Part of a small language model's weights: 10 layers, RMSNorm before each block.
MLP neurons of a small language model. Each row is named by its layer, matrix (gate and up: input weights) and neuron, and shows model dimensions 256-383. Each number is 500 + 50 x the weight over its row's rms, rounded and kept within 0 to 999. Numbers have three digits each. A neuron's up and down rows have the sign that makes its largest values positive.
A block is one neuron, or neurons of one layer that tend to fire together. Before each block is what it responds to, as a language model described it from the Wikipedia text at the highest values.

Description: Fires on sentence- or paragraph-final punctuation in Wikipedia prose, such as a period, period plus line break, or closing parenthesis, before the next sentence, heading or table cell.
L3.gate83:561458531406483617549531437512491406488478448452449538461556535468533513566525585497430483496512489494401497448554588478553498478492482583519466445383536424464394533449521511451535419583536475484462474557562498445518495442519533444410596554509494531479526530499489532465485447560453555551469557523510491540532507499496501553466400546413559514583636543562430576539575575441518451549511
L3.up83:433562434529442483486440415458484401509457410451494595511465586531507447478518426402525515529470510432539447453414416529520474589409518449543569483405522535552520466539553452440545432445590500512547489435451534466380456438482410495547443416424458547517461479508475553478532487505523528457434477506534446543423464430481434504497524470471526474447543479497556500571617461493564461465514
L3.gate137:570444422612419525438473535471437540507474533585534577533456477419518522433513477520468370532509490524484490429556518451494532502470570495491454458489365375445563464491494566452532445500495548565545570538561463509572448454524569482529400524549601496498522497472401541467508629458525541453525534476454485448502483492484391479547506530539489483514648533489463522470437521449543544555428
L3.up137:581475489577489537447494544434518503462528502545534510475490484510530560457442465482555420548539411511554452448521454480559556492595567439476558463455485499421507458470404540446527416478488502495505495557515528468575416492407551509586415580496542586489570570443483532454447605467565510444510594508444507521486490553477408404512540544541496478477627496462495504524518554500492516517457
L3.gate273:478418536486421500556454496506497535488435537516414524533553590552578470494533390512491502479392444526501448536472576509440564461439441538410549516563430558505501484510452435608456522528439460395483502470497527465472502471511500517438546535480538487451518436559564524575421465560497499520457443499542610607511474509423447564528574527427533458539490484546517492557533564589404442519461
L3.up273:476505467476578480444528395467549591598491507492530461430496436544592476475392427470523570482429480499533412468580483519416537477465459504504474556467496568603451479505557607429431518586485540508549562514541477530415546496567516545480537467464443543522587460463471500466474544519509448438493454473462468403451465568551496537424537514522515553543546492533548430597507459428528420494560
L3.gate447:520467500503458419430401472570549465505471476512485562524460523443480514560545493509522452462548545533452513403477544480588588445419513405566455533526429569469420538520496437483496429559593468420502536486563545426539530387504546573519443530483469495465467516420575397591543526568545518485465464455545548487541469499594418540586439473490500447554509519486479546627438506438510526545511
L3.up447:506512547475524513513504468631557412475451558550538529524545527478587515567576433482495529453429536462472579567539541547543493565459562544457601476491552502481582498469518535581532436434551557507513473560531570470534499498529565444564462498450475405451470559433511567472437456354549450545457477520510529495443547440577494512426575443520500554497529553441517465578562509521535475465534
L3.gate478:471539516474468504554427529512510457434505510473528511509449546615567542442540516421544494412506535578465548433513481515489470454439496538472438567556488520501594500432536551527507543596498451464498389480521602570405538529565502510458502580473499432520487515427503439486481493532524517525493421415560496647566506428578521529593552530570571522549458518516453437598532514537536569507644
L3.up478:538524545428389438472416452523580576497440474537493441450500419498521514488386438531507484501444434494447484453472606464405505462414509527471575460583469501425515485508484409532403494537461513473416412562465535525436572499555565539465531510553431501534425545478524503564392445520456490397503598481470474481447419478424407531536529448559521414573540454548445495497567453511522507535547
L3.gate522:450501460446544461569577511525536526484545430549535515444548589532498493522488557475559494452541541551499567484531542543480471495454474409430527549571479425418488529540469546454459498585585485459432508512566405536529486476468462599475489453523504471430497514497514568516482581557467426401472535470474466485525564468544390468585460608485412565573447503541485428534600502509584491510541
L3.up522:448518475470597430500511470589487440492527453431534435518490496546563517500482537515498517478486579545577392575420592488538541420483530515490461580597508540433521510465414370470489439533535527552468522468512487567469448507474420490508561549363539485511468442479487470562526543576522552429529498453494486420546481568483411490413507539466568506507526517498430505506476488512541574532468
L3.gate614:498467393534402444485411458547473390496542497435507505546491514437533405440491505489586435545511392539442516526503556521472566552547476443566475466452511526513515472520432534532487426472463499540599530497554489499528460508588564550446483553531499508472571493529473532445505491470559509476555426561527486547416485488547406473491516405504468521446622455453553512399509502451636491425429
L3.up614:577470520435533440552503550525523569479446570453576456494560518474420428475562513514526468524484510527395596524518417490498482547407528533547501425415531536445582559486527511531434536496515540413512421409498485531553501501573530551402531544528551432463444487494418527461387521469511485490452544563492523522468473409415459539512492480482505479555490451527503572620511500510440547534525
L3.gate652:579526479512452499424489457448461504462505535481511519473458457489539534422474517497467452479569442580486531447510475437497547572442469434452493520478468429481531499498435545415573469533553561474552489555530513403543517546491607604510405566482611525467510554453398580506451615450530529412510571482490503492471466546605419445525510569504449534474673536429545531537510538452581487500480
L3.up652:569548458608481582492405547460463520467481485550543580472530480506465512454458481458500394581520468483465508427570483487523553509616571504508514491486452474434474532479459577508508427446553519521509522524562505522583381453467496467537385587502550511468465522489414512442424558499502557432517536491405400480475407499471373358515503576489558510443549541479481515443480559476490581506488
L3.gate659:426482445498397432486536532515486512402475565481559445553434495460460490411476483456478525592543380578446502552559456492535451479510577484452479555457528438403445393455452590496494459550545487513523509529567547570515416479573630496516451546481514472479525500416557518425453503438533560398520554575475530433399512575525473428484484506471459505456556520433487508432500505463549512481480
L3.up659:581465514551494572489446532419480546522526519535512597507542510558546612434568454531460492555431547511457456481574562460486594544553467484502448507501368506444578551549480508431523457483533476515510464464530521452528513470428549569442468486555603582370499545463403579529524540425506508523524583546524465560592478507555414486491555597572486495546584433458470576488448521479563557519541
L3.gate684:407557534491507450556537416496556501404446490465516461479468438457565452494511484467473583471515482522533492446523515473442573526489481478535421508538557498530483438480478437493499545516510504430556530569468471465447498596541480460465446585537475427446456527400562537503570541494472532544486465471542487525434440478461441416464481502562416552496425481407531471446522480454520470554508
L3.up684:411455455504535526483538464499538509452538474592528448561497508554559523504491423441471518526515538472581481485421466481555494497508403400447479553512526409427422415541483513548461423417509559458554458503548470453510612557475563487464527586525452553448443531508599347518527426439534462433562501486521480569515497477564560565533504553438514507449499512562519541566448453486569455541495
L3.gate785:497443612622511545584450503454557375473435528466528489543557490453454492575415565416453522514503531400533577459576523502567472495548439424534570453530464480417410506509457526449421439476566477511504512468468450403493504469509459547510469493480461432512504410552554517572453522402506545510424503520466482600408509452503529473583498542471498505453514513502480453515542459474431583474512
L3.up785:550531419468447628424523497368416443574516508443567569519460519508532519531483481463492536413506536533546520517460359457399531490422506519516464517578488533440521502564473490538438450493489555551486545479499586544434541445505557530527553519559505501587472619526404464493531450508528609461636432589479447575508479436539439560448397432480494540460531514511494463438434466461524417513409
L3.gate792:539497514587510531529479505507508509413502556537547501474567545422402500524474468538460540538543476520534543541404503502545506479448432425393458529470578473457536496543463554588500456503559538353495505523516467596531476527474529519565443575572584483547408508468558591420487531493544482501592525474479486555505495516413481584482420535510488393531567415443502527486496473503477432574491
L3.up792:505543463547488521530599462500475475537466514634518435596456526476513545471414531477514396531428553466505430427454438486536421496487495533463448460478380546502478452484502549434534444452459369560445468489451602462545468488515530519394511487550412535497422550500451549555438533479519499453510464480552539562537529541469520473494464533556494510495508529496463502565529495485563463560375
L3.gate808:481588608480452521510481533517477480457419531476495547576591460477468489460462478532441501555523492614386463539439522493464534562557443517463523483587407475531527508475523529409556531462517441518525417475582570524455503523498413502469578497492535480437501548502483402472435450542555579507465486523473456515509506471540479499491562489440472529508476495580512525465458595408576484537474
L3.up808:567476571537554443452548571602452501399526475533548540517495491546461416507472585426457511484561530494405514438560588479494583549482442514505397532465435473570495495590560564539569478396482514571577456513439548543585393451492485508479477504509481486509414517455418494531569465569444476469577540480496502508481576447580544494501516494487517441555462542543533481453495549414548558472420
L3.gate812:471412519435568482544504472545542513468577528469472533526468575462503507515453444521435422473498518564550505597474451511504427459556537482472457518474472498495606451530455507526398520453469434475536528376627473584519414571566489421513540474479447464525535553535498543436487555564475510500508425434560416493543408548470514526472398483500649486523520476468541529508501492478556568525418
L3.up812:452467456515553528537614562570450480481560509478451507521463501498530568507448421583492529441490422581479597545451463573459507498445570537404541377500448531500627515566580520477446562394510494589482487516458522560463523474544551526582464433599454551533478585568535561421515456566545525440586492567614594462539517460480543527511504418552618483442531516552428454492450538515507510573424
L3.gate902:465465516543496431505437480423554524413474512535476451525582553587422598496547502577470561446528471443497450524456596431424494422507497502466481500505474563519528486451416528594394451529527480510645523484575533487490521426489398574482461528493584537524431506423393489546477475466449564431536487565454470511401526550446523514532526537503454435477533555521457541618473552461541445498473
L3.up902:509450547463584499498523582425505481521498414424439429454470529438549429446401525539458522528446578535421465562465552509500532545507510505413446444468432593509525473576546585595513498463457459539494499549617549470492563473408519487520490441512460434519476531514371533548465433568497482454413492479560577527423475496483541582444457450547597445418511607510537473422467525466409416488516
L3.gate1016:414464521451558442469477411539581494474544421470565567536527519543598440543497478545594467532429455472536436540434526477585515472585554498553516477581492467532592404477484496493451457532580447494565476545465479518413425477527449423493479492478505411487522461552510494547444575557432496563572451526497494483514517473472405521462470472433482426509459444514471481511585498458571488560455
L3.up1016:532503545458526497588459474470492524452450454433453562473520560598559476483484482480550484460485534540540547420445505607448448480526540542496466553514586586525478464489522491448454502554448536542431381421464516548479562540564476491487608560544420436518492518526553491508453484551434485540627519450567438522540523449550528546419465406499521470493462405523421472486539490522630536479423

Description: The preposition "of" right after a person, title or noun that ties it to an organization, place or material, as in "Hrivko of Astana", "Marquess of Lansdowne", "constructed of".
L3.gate14:508544550546472541649476411578455509512454440432616526496496405566489471428585513554577589506505599420523424447517429507486530504468475508495430627466526473510439497421562463398576406472465488507397516438524575538471475447443509473499514484512443450553471491494554545515575486417435442482505501495506565564493467529441470496580445478497460442497410556542451511536626404445564570579577
L3.up14:500543525510556497579490514512451598464494461557471442461501462469535418485508514419518530564513527471499511410475474474531537473530448364488526527488583487558538544507400542491468526530520573618523465499466493540421537496548466551550472518459513481512440524486451532419500546511523505456521437451584434559486501538497415541516470465495548470587492583461446443518521520571433502483549
L3.gate217:454586448387512531539449476443485528472467505514540512450411488533470453433518531460523499502418565399511425486415462466442557548431456434510513439494480518489486476509545469498507531439559523468526530477615419502505507528441452519482521452513576568517464513437481501583552377519504473535571467514477468486556502494477475520471449499503492536521551607546485413525462523678550411482528
L3.up217:534550479522491436487390432481477419555482446464501507513573445572508610490486511532562437537542405493539525430508545545500518399420600453538459521502488516520436519519460502481491468597517495524552517461417622517492534601457520477485508450556555503554566548502496571429586449460467509482465569557465504556526534469489578484422520469527423485537456530505578487481566517472509509498500
L3.gate285:589506429422539440488536499452563477558470536476544402486401528520568564501471576495537483546519503586536508449445515463423434496429440484430433561536458429524480480550585603512452480568521550546429430484436569480548511547422473445557541451559573480528482483465586523549526556492416493489495551485552483581463567579531484501426491464553559496646504495567415489479514599539498587519580
L3.up285:440496539480520559499419444464378535521470536520442497512408486547545508511501481464474466531493430498510515511560570504432553474514494504479478425509483534411464469388443511454480548531545523533488562461445468588538579529497581462462501457543515480459568481474502480424535461452437556494383540500463430404516493577484568501470418553519418462464417497531476523467494545499478530462469
L3.gate317:478543511512454483622512420505416573585418506484520609536567414501482467505530447387498521568521545466471578550443444539431542480423455435466511481521475557534513455493515498461446575536536485461529461479521529514534611482518453501603533429557576493535503520574490439526487434480419529543539487445446522467522405514487452575472486525579511575558540524496421461504509436547507517514587
L3.up317:444416480517575511562487476454454476522447478520531416438443453565503578543569550538484517483441473442452431502485563508400455491452558444527558505496528472515396512562549534388484541559476501528489514439531515431540440573556533497432490464539437558570501484475491550507470529472519475562494549500492559581599537486501508492492510518485476538580454579445511437499541550429481590427541
L3.gate382:408569508525574453536497422510403489491475521400411532474483578411511433499468497491529522577533467432503486497523486498440548545465425475527539492487491474546449492519557530563544505437490483578396485568467494552485467532587536458518485598518487570566535540501490476468525418530557564432555497520601493457578474420562429460479505544571479428474553502519524548351438474562638488521511
L3.up382:480527482424435498452487456515447476474513548473522474576512408592400470562406543521580493539490540485473500435548527513511494503453521545598411456538475476507607498450452460442471537510462637581452431549513542351408508441467531551452478537517491469536536534460456386428468443426489434648507564478442552483560573563498489532463419516487426485560400522508490535545466502490492504466491
L3.gate489:447492391502552572568587497402457404394552498437508499464456426489379522431488502503493412527541488583573568509514505495503454512453430456500567491544552597555542513555510461544564501545505506414452517464471565469610449464539556556485477487586457470459524572466637539459434495566564414521475516432476468532497393492435486579531473490485504550505498602483509445482382485395502517508427
L3.up489:405421512517491524496456509355424475577490519439503536470519420533530459438454468524493476553500484561509464507430505506517483545407478410453572565529584465566444466565539378513474571388509508536517430460497399461472441535522495460566538448439565505449601555443562527458513534543456545508596498471539547495406560424464504514482585408481475586428509431495566449533544422503502436518472
L3.gate551:542498516427554515482495490533447461422607530541533455517476446605536438415478529476473552556501496528470603452464494482412496530600480579501559522440551484490568478475457538419466595475422462487552558471547433537524442531596594484397553472555477556497547516453466453532456498466472480486510581428482519495553526495480378455458465489601494544510469482495557521494551486463470588444508
L3.up551:496421506503463506549528515602535505514517481493531491423439511476506482573477517459469539468520501459469543475513456488522538475541496502535497489563449532472487425504490543496559540539515610505477538539529518478586428603484522487466478619546542476557438534368391479547457565464433508382558470470500435537573575499512506446372432551456467611574506435445561479495384572524523489397433
L3.gate568:487363549414514475519477546482493541493451445547366567524475614389599408510561541473490436399508525417592489558480546460471451488473550512572417482448518430568412495583457537561586555521456501459502509469549506506519450485465460530494525562608523581526533488434468535516533432492535479428517465498541488510576470481546511509445474507403519436592517518427475492474426554538481440439495
L3.up568:430438522521430507398512587578471577425497350498519443451473444476383485516519467450499587514485491515506458471472501490448471580592536450513418485539410538555499598487510482381479487558585514603520478500443525476537512531544456520588490389560467457508467582553471560490475459472411378531502522509462523433520548536408574564466446495489390545520546464401465451492433537549511412592517
L3.gate571:432564455498451521482455423504557455404478454434486530454466474606443502493580503571523475559597465505461546441422484478499510557502488463407560490440497502473542581415423443511510503553559406458464575453564451526455535482489483573487546480487591464469461543535554566422514459543542532422565394421568480456549567449578357507536522551462493559426475493581528525512399450431571583480575
L3.up571:469546506492510521546545494447479462598468468560502491526512529505523520564602542432458440560442439425444420445460435418521474528476472474513539444512510468477592405561531537485419608526421534522508479499587464483415448433448535487503534427596450522483511456513538565467502505414574456444571554523542574518506406506429518488499562561502402527488533566521471435458558520518460545549447
L3.gate594:512536471500497511462552558451541478490640540525539535499503515542592564457532423497578456528510425481580440479451501516376574532518503442484553456528465404514557547508579513429498440547532488515528522566519506516558487573579588537431506463480532538485564497489473467624473634402451504513557563475395515490471529523485555495529551428456529538492557454533499521532450553563530603490537
L3.up594:394556473525423490514545517502489510570513549496598446510547519461540463476490566495531487548492469462496527485462524439518413454442493494599479506522535447535571523558483570533477569397479597526649493457534467450476563437563513449464501472561573482548467455495485496439455526474504534577507519577559509546519419524544516515532481545523520534434412513572434538490421448474516427428559
L3.gate671:535517538522480510465542506486542528485466453470513432504493507459473441509547564503555485564485416375472516451519467427575519605494414448431497528499449559494612407535591492498511521601483482452502438432453494516535496382637475572497458492484551479470476588439497474493446452549429531514536555501502523457575517500646470568595542576601490498514503476572490583466437463507457439488462
L3.up671:473552532563519524535527489445492591458448476466556451486426471469439497489445419524433394545534436486590548503488534436567446492419488419439445517528414508448554393445444447507519553581492582599494531540480546525521555573542501565501560505522555524516536571568540532531540517524549459463551516445585438534491550478597519544571553528523476571530477550530535503398498580540426482413516
L3.gate839:475497433504340480458500423513531596489544497438549555539534452583401515474461505558411452554610498437513448309505528496427527581528508480586599474478484613526532521398537532449522447524529556552485561536486461398520474484519476591465524493549517451442432528365509535481469504583529427501479442475498480529602464526564444521568482487530542425530601524566569451461536482507466611523532
L3.up839:544463568455513531415445454536500425485446487561535580476557468483501489527555542452456520545464406576410563534494554566408527431539477451514491411522488560498592603419518528468503540495492531520507517470480506449539441533511413421489573446481528489456526533521465500604522458497633451506426501510465487527593465493444579531466493523572534512588512492489538525539546380541562627476586
L3.gate878:392493497496551500465513405568416542440443508477499551570438495435521554504479436533515466450460449594563514486468506582493494509434553449449472489606432526444463480455525479491561535554513522510557530418483440382600483557505625409547533435510548467545437502451484526426500536544462432539588485514426494418520454550514496488522524525487548499535493544499551532519539462507524494519507
L3.up878:456496482530567511466545530529455520483550490442483489577464522504455514436468399532545565555482478577562573452498442494468480496459542426515620575470474485530542521457550518441523496536622615462540484486542529506561428492578546460471485518535562491481423454488399579507490426566443550449463371479491456524515497491407450582421469532482498437493466489478564482411395513453564537554538
L3.gate881:436514471580563487554467518463489575474523461447508513544463558575511481463574529541497492373532567606473462551475605446503427466448472507567411548498543462422450602542503446464522591515453592502472457406497494506497546516472523526527461427464556513553428436485477553519558451470539523570583475432540506538516457439406545479476457444436509610529485489548544518442495589502567490541466
L3.up881:563510426532406555517435596515435522467505505481440544570427496457568454453614429576490475533473404579469455435431506475542484465552410421529463403428483544510556480586508548441508502498473558496437498427501519497536517429558530556459534518510506572508441395553486487479526540515392442448393483514464438461484523441493534545558458493532471419524428563572526590479501517539536575509545
L3.gate976:391518528479497478529433562490455451481510490421506546579514438432494579463585470450551509497554517510470437453547433438517582546414483501550521466556494437539473454524573574457437545464431428514522506430508597459336491518465381457393477439398485399454442472462563499471515514444398514565512488499458441531459543481550497610486503438473461511516578492409451533584504466524492555448403
L3.up976:469464509428452391524534514449523479485476525453522482582534534531522580475513521523541512489578554491530472570507442414516565458482488504536560514505525414551534475438547442532559503455485472480442478446557486544562582432507388533498500472551465516534538514438531452504575468448464489580534466362506518564464503404518550528510559578459463523421594507530396439456573533466410597467453
L3.gate1000:482453490520518505404534424556480588531499469404509570519486431443571507592573494515501489498473494537478476520539574418481567470484473470450372511442560475413506553459525525513484481545482546483520611465553384460419495573483435588494587493540556416521484529521496440437439464498441410461447440560487561477467513483586524466414538549501429509469582533478517522406520600451552455542473
L3.up1000:432420542573442586479552456512542571527514471553517516514467448602510516566568460495546536515519396545495511553565570398490493548469497522485472472584486542431480450525479487554532557421466502422365567447563503480423515509478549447448552513531485443501406485475575533365498476483439435462605473557458513386455543489493483439467492477525517462522482550501605506488540520487520372568466

Description: Mainly "of" after a noble title or polity, as in Duchy of Parma, Emperor of Russia, Amyntas III of Macedon; more weakly, main verbs after a subject (developed, described, attempt) and "such".
L2.gate282:467448456451512501439551465487478487483449484494551462469531439589405489414463489489590525494532483437420542469457500470471546525542504515493530472504476435463467441473508563389653485506540410467604473435566485441488530516567524540463559518517492483526529382502429501491525517415525573530439428497546452476457406477515459537472549515456435495514537501468483441578533554465517533471474
L2.up282:503503439494439514517545613488454484493454500469547617455482554504452547404588511546439437608501460492535480511418490486434424584519462573528619579415423555538430489465414485552537556440474478524460446548482524462490533578489552516430420569551535504434510573490479449468491506455487469505502487501529490532453537387606431439451547524548458414499436582500412438576400447524569494480523

Description: Linking words (of, was, by, to, colon) placed just before a proper name or titled entity is about to be given, e.g. member of, renamed, portrayed by.
L7.gate153:539488469519513436526506498514445467547425563406432544515511543544479554568582442550559477501481541482482483564390532565517504476455377517506496473514491583591463480416511460565502430513450480442533505513516509412401485533493562449480426438595521545449492513514610507494538560494560493440543420571510443580453512599443469504557531491394523473490620370467432565567460553514415565544493
L7.up153:565480418552488422544552560495473510464464483559504511522535500522535483598562549574523460525515552540463505444576630519541462522525510459481496510522517562585543502431518494532586538526473540474456513483463527402460480561512460549487501471495442547465488486445482497571501486491550624540459477466435403604482447552579529493520458449515428455536549605560563483572573431532522489535511
L7.gate237:563526514599506444530501526371523443589407513486555503608525513511506554387544518501445485462463526522425543563443496437484539408506596478478401472468490509492597462439439433471550488551440542535495583526501528435514602566456523477564439526521512502515541520440552436444503596478520512539418467536435486637486484525447498565434473465483474481504626468600544452610410538540580458484438
L7.up237:493521468564397404548488456534394432460443559463529546479484509531493498553580537472443424497553464430466489496549451450572495526473460433441399484507492480443572463512427466537497553561442533544459440432472538530500556469506508550553526406556546558493526549557619533420458465496448544451495428450443524514463521492441461494464514581450486530532501511483554504559474491492536470444434
L7.gate378:469531434491485492478492486503508519489485533367467522528459529473482492468527531465512483490567560527566487407432489454530525475468613410423472439507459489446432552480488437418544536556583471534576504458401526532580504617470610497521516461509558546359467508501608496382549475425492515543442438510565460601469510446537498492424494452502556417421428480469460542439376492464433505415506
L7.up378:504501516612454477556464552454501564499484482405509471550596530472563464506538550575523460409494507486492531390453451489448503484481515499526543378557435554467517523487457435551459590491569487473476445499508546497497538551487460509511397478527489525564591469520481480501543509529517485538571574589463478554541531529443455518512447491518397475421534566484531497472523539445516497556513
L7.gate968:495460537487482446639461482509500413451533505502435592536497476506454557477521537478549434567446517549473517483523493546522513521514466558403515573524513446451399488476431474533494514469445551454395514466500498471471515569487439511433507520575540518519520497438519480519564580529481569479549605430582460479525517494586496580470452402433477487448491510484564640538545566500428574551447
L7.up968:446478442534497422519534463425529520539543539533486352487520503528548485500468488459462477570485446464436428445435523492578529476435448540473594451538400573565458489547511493474509529545582441467522531449520512501558465505524483458563597474467475598566508481535494460511566535423523518441522529556499530580450517524508577531568493539501510481446585451459512479541447430472419556478432

Description: Sentence-final periods, closing parentheses or table-row bars that end a paragraph or section in Wikipedia prose, usually before a new heading or paragraph such as "==History==", "In August…", "The station…".
L2.gate43:528452531562521480472475524480545420378549446565558480530486588509473508440483470575532380484471458561474469519443555468536470570583585426475556549504502467452436486476491495454582437541522437456497471468583460534504453437591570560522539530556568447504452510470516545529402484404571439443497549531511440463478527541520442423479504522514420512560565485564520532457510495550530472577508
L2.up43:610474512619461502574476441477411493441510502422569532547416472438508567511426526470501461440567496583606547483537475496565445469474585524600552477542461439505559376561528519505496380510438474512580444471614471571514517517486525497603477563496467479487455557398534518455493538470547453436534538431528560526493542551497439464504558497568614444471555508441565474510581524517527521467458